Part of a small language model's weights.
Architecture: RMSNorm before each block, rotary positions, no biases in attention or MLP, untied embeddings.
Training: a variant of Muon for these matrices, 3729 steps.
MLP neurons of a small language model. Each row is named by its layer, matrix (gate and up: input weights; down: output weights) and neuron, and shows model dimensions 128-255. Each number is 500 + 50 x the weight over its row's rms, rounded and kept within 0 to 999. Numbers have three digits each. A neuron's up and down rows have the sign that makes its largest values positive.
After each neuron's rows is what it responds to, as a language model described it from the Wikipedia text at the highest values.

L9.gate447:476468506561617437594491406476369491475612556528555492416464515551555548539433489484487567469397447524469534406554459516518527482614489457460522520479551510494460417510507446509437489562523501569566507504532484434509430500557585522484442521402504426542519394574478494488497517490582510485516541546552487612580472538512498422439506453503537586535504475519497334538431485566536449439482
L9.up447:533515466476499417499516512475397468587413482513432555552422474421448474444601483520531529424497401533465473514499512523477435475498559438462484639511542532567430500506473542490443546478436528508473478540593511522546440531477600582560521436563527571476569443528553476532574475597611593491481560610455602560495452464482539549622404480505542485414512528467544460458471539534530487527484
L9.down447:552563470533475490398447446426517554461572483531519556572545390435490592457454514447496432554484495459464484427393544546499587560524594536446528444580454425557461474514497499538653456524548505465526557496452420431499496566519520463567498476542518546488501605421503482413442582480567467472438503567496502398516501474494535532480533556448425539476492504447472492451489590453394487527521
Description: Mid-word pieces inside capitalized institution or place names, such as up in Supreme Court and v in Province, and commas right after places like Massachusetts.

L8.gate174:447547535481500575521478492435433435505440447478540535550514532527451568506514552479449570553497550458483561486467434542472483504491551396499528533560502475510541548448436621488529468643504471424484522529496485478478547457497574578546585497481469491475361553396460522540444478521423379526452499500464501563570508413496526502507544467548515514521535550598487553521492441524560420557455
L8.up174:420462506504509461474378522482556492408499456440362487503512428458539513459490434376379394502558514506523541417487430477424423569535508420484509520525520519578559521488365496501538438542524448493526504468464429470505537468554516462337508524490518513407502424549437522436485501426446479483455508537487485537504487531441467596436546543578443607528482401499458543485566548567548469593514
L8.down174:499496472474484507494526464461498523513590548476538516566422549420547563406411534491547476443543493484457535496420559471567483524528548514437485607521548516463557495470531435471573448583483474432600583460460588536537453523533504481493488498498519402589482565453594507507401429489517488473509497593478462526537469485560525535510479532536561552460469518549495519446385483496569554611519
Description: Hyphens inside compound modifiers (one-off, hip-hop, third-generation, commander-in-chief) and ordinal words or endings (first, sixth, second), plus scattered mid-word fragments.

L2.gate247:637549458473612482535392528527484584475527390491568456585435568435564559525424467488571423516488523441455485374522589546476585440452422586471491511547509568444440553444557497538505429525464524584504496394523604483372517539424490498472526441462531474485631499444530520458569443512486572547545440453496595505448541478510562517584531514555531519474490544518575522451485510586554405544460
L2.up247:617453465477494527502514529561548569593458576486398585498463509465487497460597411481557439537492481529603603415517482505498542526560494503490507526481433576512452491496441435540532414482508482517446473424543497459583536547478486497521590391506561520556549491491525465508500586529467483536490467628533508514543522551468507508465447485592541468462543566557459539556501448508439375573507
L2.down247:522471469478401499592478548536546488567382582576465529436526452512514466482516556449535447500400456606595498532385471493537584570599541465456504509451455481513491501469493503600429408477492505425470498509563429414532500496493566422468467445462538564432467355558500457576466510646458373457449559546471489386512465530524454490544423516580452441535517506522478562515438524488451488484500
Description: Verbs and adverbs opening a predicate right after a subject (is, was, also, first, has), and word-internal pieces such as ice in Vice, form in former, ens in Density.

L8.gate603:440554479416498517527441528447479434503528382477418429397499482485563608445576518445503447482461590504471508581512455524484454459430506482462516485504499547485449538550481494512452524541519435557503417524503462557484600588579434629434567540461481478523514528437446515529469465513470462468608572486524506543412506610482550464433464488548499485378509462540491458498544490535436498505521
L8.up603:539423508482518534494529582489461523453542542519589525417464416391458485493520470446496497388559480508592456526478524492397502393449502505510502400466481498466477515513563547516490452412475513450539500524498575450500464421472511605522499372541423546508459547433523486522622505469612491596493587493556570507547437459431462465496502513461545527533463447465491558472484562523535540509441
L8.down603:526521542484510559517441446585513488501563568481574555440536504463513364470427373462481520464551556529447561558458497524455509494453537540524516503500551531534499442482531560515444524466464409520615589503488465458456580500479542462519536542481429438517536481434462513453485517527450433583517467493483398552490461512568623532457486547481497494521471558426492538402537548501581482514423
Description: Short first pieces of words split into subwords, especially l starting later, late, look, law, plus el in development, se in sees.

L2.gate587:471550467538534524529491421547473491535427589475581559498461507491473497505543518587497564464484492596494413496417485523377422499460428358482530504426434581416524510512518508508461513376426449552486480459517527555576478476518424519502521425617568565477544589546541497538483390471453487444514467500440447512532548573522511524522500392526521429559489450508419507475494516475546511536433
L2.up587:543462434592569526484494449443496485615505440442684444480444563526437575511540484502537517486488491489508440451464515436521482496474467452495616486536487504478469633506535472551393507427491459643533476525484479483583495439549454563588523505481490558518550485447543539475480458544513511479520474567458495573439474441483476473614496534540443499633573481489501403468433450585552430536503
L2.down587:446454486450540498461445360470465483547479579539608450510475439477465516463494493542432456442479490533519437467510608551491533559517529507484457478447500508453514495504494540494461519495524525473574398562457541579603514471515457500488433493468480436477509524577425490580630470410477515517479495486410361414469400542603319532460455453485470571527414441575477557537550530538509479559475
Description: Word-final pieces finishing a word begun by the previous token, mostly in infobox or header fields: Gen-us, Gen-res, Women-'s, Histor-y, Rep-res-enting.

L9.gate413:494484584489542437454475473618471509443470505515565495458490546532489464562535373492500400518475485499516463450517557463495537446509499547487531512469492533473489522508434532507470450455460489643445623423514475384561551506437460498550529471427501434457416484466508428444494551544530446523484381496501502424520458404479479451422520510478514464522518429607484433474534589467523449518476
L9.up413:473466479405536483484439480511533534511462525563575451469508500532496530462589563554483526558514522543620438543480510462587481540492571568449390515485495504565504460413567533450476516527506512504557613446550522413514513435536480533538514502525449590453471355473514469562456395565621511499507477488600462505489527450539473464445534583515511495405449552408524523403452587575543518462436
L9.down413:462445524439595583570537576510513453491451429511479577559565646448505529483579574400445479490532461460520477543598495530475434450415487467477499432512379478456531510543486540503362472502498486504658429495502547464545421472488427476534509607621519489500604525483524555480531619511477445559489526474518480396469478545587473533445512502521555552505468537465567555521465457432442577522422
Description: Short opening pieces of words split into several tokens, mostly l, st, cont, in narrative prose (l-oaned, l-ater, st-atus, cont-inued).

L8.gate235:597481484529533417540588422500483420478527471496514450529500559568484422465412556458557593459466402600513426575460531537450468477518518437455520585484505486499480476460482458498489400498482439496560561568436544362503438543556524478544407444574442469444478540486473426446552576592510517546579497510519538481562465547500438498501501449546458494503540504497461452523428487486467372597476
L8.up235:509556477511490536511447523493551451586388439517472476500478458482452472404416415436450510493496564441458539531586520573462494549558525583584485507488526544500352465544509473561488536628521497550567530558525493508457581507497424431475481506517461496461605547431485550535559587550436474474600609514587523505441497454530490577500434527595470464497424517452465527468414574504550482482478
L8.down235:519498602406526441448470510434553518452511502489512421498367485528423492442458428423473622465554556507574530419550489520477491574514485505429475503473450492546535492497434489548512439524517539563430508484531453414511463532491575439457468537526458375501506509523519435478426543499432556447566546596534503534514419636519520559432461476517512507490424491403522558495471472583522429531383
Description: Commas closing a full main clause, before an added clause or participle, e.g. "rated the film 3 out of 5, while" or "negative review, writing".

L2.gate155:515487562502500520392534420478475480470591559507570523480506509396401453468481459460480433535522545449503532488529495494427604464547533439505533509515527501532471531594498563600502556515522382475611518445533593561484495482594486551514539521476502476558455490512480519590587477537505522519481515514473573379416458544491413411444459496555561474459446543500406563561489518383546507428511
L2.up155:548520480488621485415464466473543504539507498428529483487593466524552442516593425453519506533480442518481491498505387507481611544464487480473439595536557618436478527554582543466453482494478400472465594489506469433559537468495483509574531489452484434545550408528512433549490494446527427562570605662491510474434454477467571476497496456485509405522459503552488514538554509520488412492469
L2.down155:531440487558472391499448434487440427389532527510516589508473563433423413498496495512512497482562539539511563447464581488488543455516506516537518515500466500541501512490522567517510521459594493471553525425508582516415513603519440550590544461399458507490497465537455509497537523543500469438431385530454554515509546594482471444466548436420620486463487559482503521571431524484516530391541
Description: Word-internal pieces right after an initial capital letter, chiefly "am" in "Games" in Olympic medal tables and sports stats; also table-cell starts like "1.", "Role", "No", and sports words like "played", "winners".

L9.gate89:475459491522502435445482507467532394564469431501493581454379519397570545460456409394535564493459496484513571520425530545462537492437477431530530410492491545498514525526394471503497477521475549568462462513509541545397495559478562455463458507611470452530500477476554438524506546491439503505599544465538512441460502559499532515540398474523495542538454608549425499482540476495401541569504
L9.up89:504481404587467426486402515400486395436545525463463513532534500479488494420393584510575518581428459387469523520523543580563441524533468501532426518484563528564469513428472519559513439520424515394405557450460537510546547509497476475550444467469506386501551525583508525544509501526541445366474483454465520485491547432558431557527608564422483540515565525526475465540453453412510523571464
L9.down89:465503466457485630479489509382471504575538560517526566509496520469426570592493538489492583553512488491449465480434515510573533476605440412510561492430403519486533497516463526411501528414465428541538523516469379506443479557461444587486477499526470512507510507555609480476500459530521496489480530575440506488405477474447505418455558554529516579453484474492464399449485364502479564577403
Description: Fires on "is"/"was" right after a Wikipedia article's opening subject (Acacia multisiliqua is a shrub), and weakly on mid-word pieces and table-header cells.

L9.gate502:486423534494525550524441426436499486435526515540489551549454497562477523591503481543538523521558498413534429555511499479507470487497516512530485524437521575454604505540553453474557488547610514518471455563468412479492468561506536488392412511500426493502450521484551435577570466476426526488514522458596425580467471517601468580521617504457507509574470578487481472530532492462422489530407
L9.up502:565416500486486527475514544460394582490523553602541514523418480453620545509490495482467449533409543477497489425442428458502429565496532487521548470568442504508529593514440522506530426544506546551572477569477464439487555443427585547579441585459532593510494503531539478525506551550463528487467460462579394481441558447473393528586553444460446578494493524531479502382490480448482524490436
L9.down502:459584474545459471452394490513576533437449494519433634418502606590447535454455518506527520497577469498516479493422633525532547478555472520402450590471548400479568503497610466487477510501583447485475603483507464602443471552515477444431565603404452454482514535501515489478424467519567477524544573421496501492467477492544595574513439513508525480548496536550468541453513512478531460371557
Description: Final word pieces that complete a split word, often an ordinal or modifier before a noun (8th, second, 63rd, Toronto, annual), plus table cell separators.

L9.gate666:464581430517468581510546465546510418530428617595450561479571559526494506558467499445538496489529480465521484501442419417537512438462534536388513501545434517417484412458509481468507506467422505522433542453459587490506451539462555533462500486503474457551537525433505470467479452478482557477473521629615451445462483612485505548450504490491395551492531512519480514613558624452411498393548
L9.up666:449439497537639498570543534551406487509542543485509462572499424442356561550523473479518507589533477487575527517534450506513493428550486563480484563527397517448561488531551554453584489517496498601519429551509558493494466508502436561478507460455463479463434518465501528559525452582481526347486544486470398464492443464441545565532548527436558413521498504554551535541530573464457496484489
L9.down666:497551445522514490477566588574435480443479458587462504442418457515508506571458484614465551505487444476449539499482557473512421391539669502506578402504508467610564465461518501493467470538537502546515480496581465492541465554513469540487568534543568421467506495483411387469505493436560481493426499449534484479463521471492493430460425546480392464423532472446502487527425492471436504506435
Description: Second piece of a word split after one or two letters, especially career in football biographies, acronym letters (NCAA, NHL, UTC), nickname, nationally.

L2.gate200:431567467555478509509476490455595527493546478445570558491438563486574522532558470530495485400516428447514457519426425444417441529396623518574534545538507455540464516558568508472433510502456492450546557537486401470436496428579473525541429532621548489472445510582494480585552406496527430531464595454519426491439466598524429548644441497588443464401570479487523514546458473454464585497385
L2.up200:550486501528469573468506549484401458539381499591485502533508494506510543480514466576485535486492517527518473538483437537514469521448464471461456541448566481532539545368469537497572590517562523430549562530551486452567469507528506514467582469460531603461588537491473610484522501508527467490586469539482543479545502566606441429545600470523506466525445554471407488472476496526544510544522
L2.down200:577524438536486549452515507557531447474498570500471582514576620512486572486519506550500526483479550564485460484459417511464431529496564440614526491560440487526464501506446468482547566449488572424534581575545450524436517464495427595548475469528496531430503502540559490603456450490488509589527539459566491476532455572561394490566508439539415457427547458392504431626479462534505620476414
Description: Fragments at the start of a word that needs a predictable ending, above all att in attack, attempt, attention; also ag(ainst/ago/ain), cont(ext/ains), int(ersection); weakly, year digits in tables.